config.yaml
n_layer: 16
d_model: 384
vocab_size: 8192
activation: "tanh_gelu"
positions: "rope"
bias: "none"
init: "orth"
init_std_o: 0.0287
warmup_steps: 596
decay_shape: "cos"
dataset: "wikipedia_en"
MLP neurons of a small language model. Each row is named by its layer, matrix (up: input weights; down: output weights) and neuron, and shows model dimensions 16-111. Each number is 128 + 24 x the weight over its row's rms, rounded and kept within 0 to 255. Numbers have three digits each.
After each neuron's rows, "raises" lists the tokens whose logits its output raises most directly, leaving later layers aside; "fires on" lists the tokens most often at its 100 highest values on Wikipedia text that the model never trained on.

L5.up651:154119081113087122181138138133123125132114118113144115108117169120095098115095130125101123136133145104157099086173122163132137131146083130147160131151061147130145102098104153100132127135133160172124117152086127106092146086147156101108143112118107135129104117171177134129123135155167136093
L5.down651:151151083170102140160135136091144101148115115140150115115117160149112116110104146137123128125143138160169124077128106130126131114133124144122127146126122154110104094126127192145126102143143147141134126126122127070117146096159138113115134136111109147069146096151124136086134121156148103096
raises: " become", " have", " run", " compete", " receive"
fires on: " to", " would", " not"

L13.up586:120200137132130113134107123104103102096150106125138112141187109084085151123122126141158130105097128129089139135177093139106150161135137126096116132101139123107138108089152147112145089143115121146163097119118118105131143101147119140163139119125090121129148103120143102113079113165135108107
L13.down586:164158111124118151147100136091127103131128107106146155117149114144097140151120133138147154113152093165099175109149128130111128169141146153134054107102131085121167105114090122135127108117117133136155108144141122137123122121100158118153120164122146140184119138143157139161148095158149123133
raises: "5", "7", "2", "0", "3"
fires on: " ", "1", "9", "–"

L13.up32:125167129138091146136152131159117090154148171134153129114107118146123152102141143140107106087120113163102166114144115172128136118095134105122137117148084106191158143156077158144126116128144142161114130156163135139137137112130109138163164105111126128098136141133152142162148166122131101112
L13.down32:102142160127129116127148099140107149165093126146142100139144104121073161110133140134128150120105116142171153091102160138155121137130153102112089175110109165134132143077101148105102154082121117161119105144093186129113065143103099133103136144110165163148129139131126118127117087127161127103
raises: "5", "6", "8", "4", "0"
fires on: ".", "0", "1", "9", "8"

L13.up1:136172130125053109207159087125126110131144140127138117123126120131128128114130155103154120134103138116114107169181142094125150136155109123122104138182147145092128131134139135110080138153128126132143136169151099170123152136122099116140160137078108142154166123183130129128100125093145090107
L13.down1:079108118144136149125104110101123128128075080143135167116108127120112097165112158170166120098109105099119141120112127098136137093114125095116012173086118127120129143126113114139107142156090203132138084140128194138152112093145144128134111149147121144174127147122123143096138127119094154104
raises: "2", "9", "7", "1", "6"
fires on: "0", "2", "1", "8", ",", "9"

L13.up67:141129130091105107145146104103126147132128114143129134118128164184132097140145135112133113162103145118129133118127102141113113132173104093165107150134123142117201098145169129133097087139117150129113142115125111136115113100103127090109094126159153161170137093180131041120130144059143128115
L13.down67:123075166055147134135135095159143164173134142121136161115145159170117140116135128087104077111123129143149155176117103110120119169125143137152105151121138128132121140123134114165106113151128132145164152139118137129105093148133151090126121122142139163188101117122168078111149128141144129130
raises: ".", ".\"", ".)", "mon", "\"."
fires on: "0", "C", "2", "9", "5"

L13.up396:133158128081111087135139127140123118109132086121167103129159115127085092161195144140141117137165168094108076127150109091123140163154135095102111131129122170175155105119140096157162101163116112130149097162107108134142145129126104143127100100132090095144163114135144093117144091136125143101
L13.down396:132120120101132176150110149139140145138166113101137147149106115147107148148144164103120146129143088162105125107149104147130116157121161094154070111129148153103181102130124107089146107162158178158169105138142173154129108139102158148118132158129133134152156102158143113091187105122083116102
raises: ".", "0", "1", "5", "\n"
fires on: "5", "9", "0", "3", "7"

L13.up530:086151091131139087138155145142104134113169110117112100116108151168120110089108138154154100107149150112119124152169151098140125137136129106096108129154123116126129163139103145090162133120119143144127104134131167144120162117127176121130108072090137149083178117082176082157148108113162130093
L13.down530:136135151118114085145116159141149097151169097111111117162116133121107148086106106138170178138151103176130146118147124141153123105139161124114000122123119135131138103135126145186130110112116147125155102159126163151131126092107129136145124170098139162201140143132092134125119121132093154112
raises: ",", "1", "4", " |", "5"
fires on: " ", ",", "2", "3", "4", "6"

L3.up450:144158152087134137117100143091109134134144127145183103098140164091141107104100097133159125108116137142125156106153137136107115116145117183136174127126112132111098144114149131123128111111118121147108131115120110144184154106112145127139102124112111104107154118194155075160120140164136144136
L3.down450:111102119143114148166145106121109144135138153107165144133108111138149132107083139123100166200068095176102160123117156143072044097130137095140178130115149100098145090137141150129147093160150182130108146102141120123128137129120130124156131104153109132072191090159133075133128126128149121165
raises: " they", " there", " when", " it", " following"
fires on: ",", "5", "s", "4", "9"

L11.up557:081160137152098159141139157133108102094115142130124155112077131138123102094111122088094148093095166144151135122136159153148163159142099147063149118127101062128105161108105097107122127124125121129127101148147095117123138107128132107106158132126144139098100165128126108125149147133168099141
L11.down557:123115154154129132123103179129146130089064135125093092119143106111141098112175159126098132152108108138142159153127140109164096090107104132163159118121133103121147114160103096180148095134145113081145117100144141118122174092161132120102128173132157162125143148154113134133150093127139132106
raises: "\n", " Their", " The", " It", " His"
fires on: ".", " "

L11.up1192:131125112129103113157120125123119103140205152127116119157083157134119087102089123100113139099124142139179139099142178121122092120142083166125131121104125157138129112158099124116171158115166160157150119164143151077105136076155176080134167141107097130126110140145163121153134143110138162117
L11.down1192:102104130162118113129140137130153103129122095087194124121132113116113145100112106189116183141121116170135144078131105085133112098156106147097158106148109173097129102123080139096158173125129149099109120151156095061146142117158089120127135121091087144085139118122152098141117118106178142132
raises: " compete", " reach", " win", " get", " meet"
fires on: " to", " can", " would", " not", " they"

L13.up949:126120110142116162143132127117091126104114111127110142156091130165132130168164115104055138109116106104136111183130123148149075145119116142145129098120132147141171114119164105100110119127134132131151100127152116166146140089132138112157128118125101165113142089144153133123140123087130101133
L13.down949:136121161109135146112084136143149175130120156113093131139102182152112113122124096105116102118105153140133101135149141128145112161134147119121108174170146173134091077145133116147136100144147152114131140108078181126102093141125148140103114154128111138088119098134122129137120115139143138114
raises: "'", "’", "ession", "ive", "ure"
fires on: " a", " A", " E", "a"

L11.up437:121155083107125133146118070141081089126132091168113112127091100152128132109106138162144115146091155128111148154119077152121138140101150149128119164120131121133119114130128114138105166143146168175090115154163073132129188106167145128199153114156071138143135133108157131170107154124105106092
L11.down437:116151131121120134140149126190122140108109179130141141145111121139087140106150157129127137103121123164112175156093120146118151111147141107132057146125115161117114181130138129113110150132120134134163093116143148130133078106185119157119125094119104128132137116148157157137101145091136078087
raises: "6", "5", "0", "8", "7"
fires on: "0", "7", ",", "2", "6", "4"

L13.up488:111142136095164124160109135089104109099135070118150140112132146119091148087107114134151121128108151120081131127144141100181150131131154157131131145124168105158137081103115130128120125108092121100141101129081139128144144091147172128114080098115134121117177111152119091135136098167156123126
L13.down488:167105112143111107093041126093219122118150142155131129122149104122125151121128129127142128122161116128148136079165142135107170167092151149129102118118116117111142134144149086090144126103127102131129155096099101120135162164140108156176133122140125135122137136164129161127153103123093121169
raises: "g", "br", "gr", "gu", "c"
fires on: " I", " st", " we", " o", " to"

L13.up819:082098138120162092141142142136083144094139119181139111139082078111111140128102108129118148147138112124134099154101115129095125183119143126105115165158116115158141099156125150137162188137167109142112131141142104110140137110163130120140175095132118134124159093154165110161115098151144129080
L13.down819:136156148140140131132130157187149122115117140133124123125120101145093172074133093161108170126100108167110092145066150143140128104129120127144009109118105133133117100110114125112115097123112123124129133104132145159146103151139105144054150125144123134129169123135101120112134137119159149077
raises: "3", "8", "6", "4", "5"
fires on: " ", ":", "8", "9"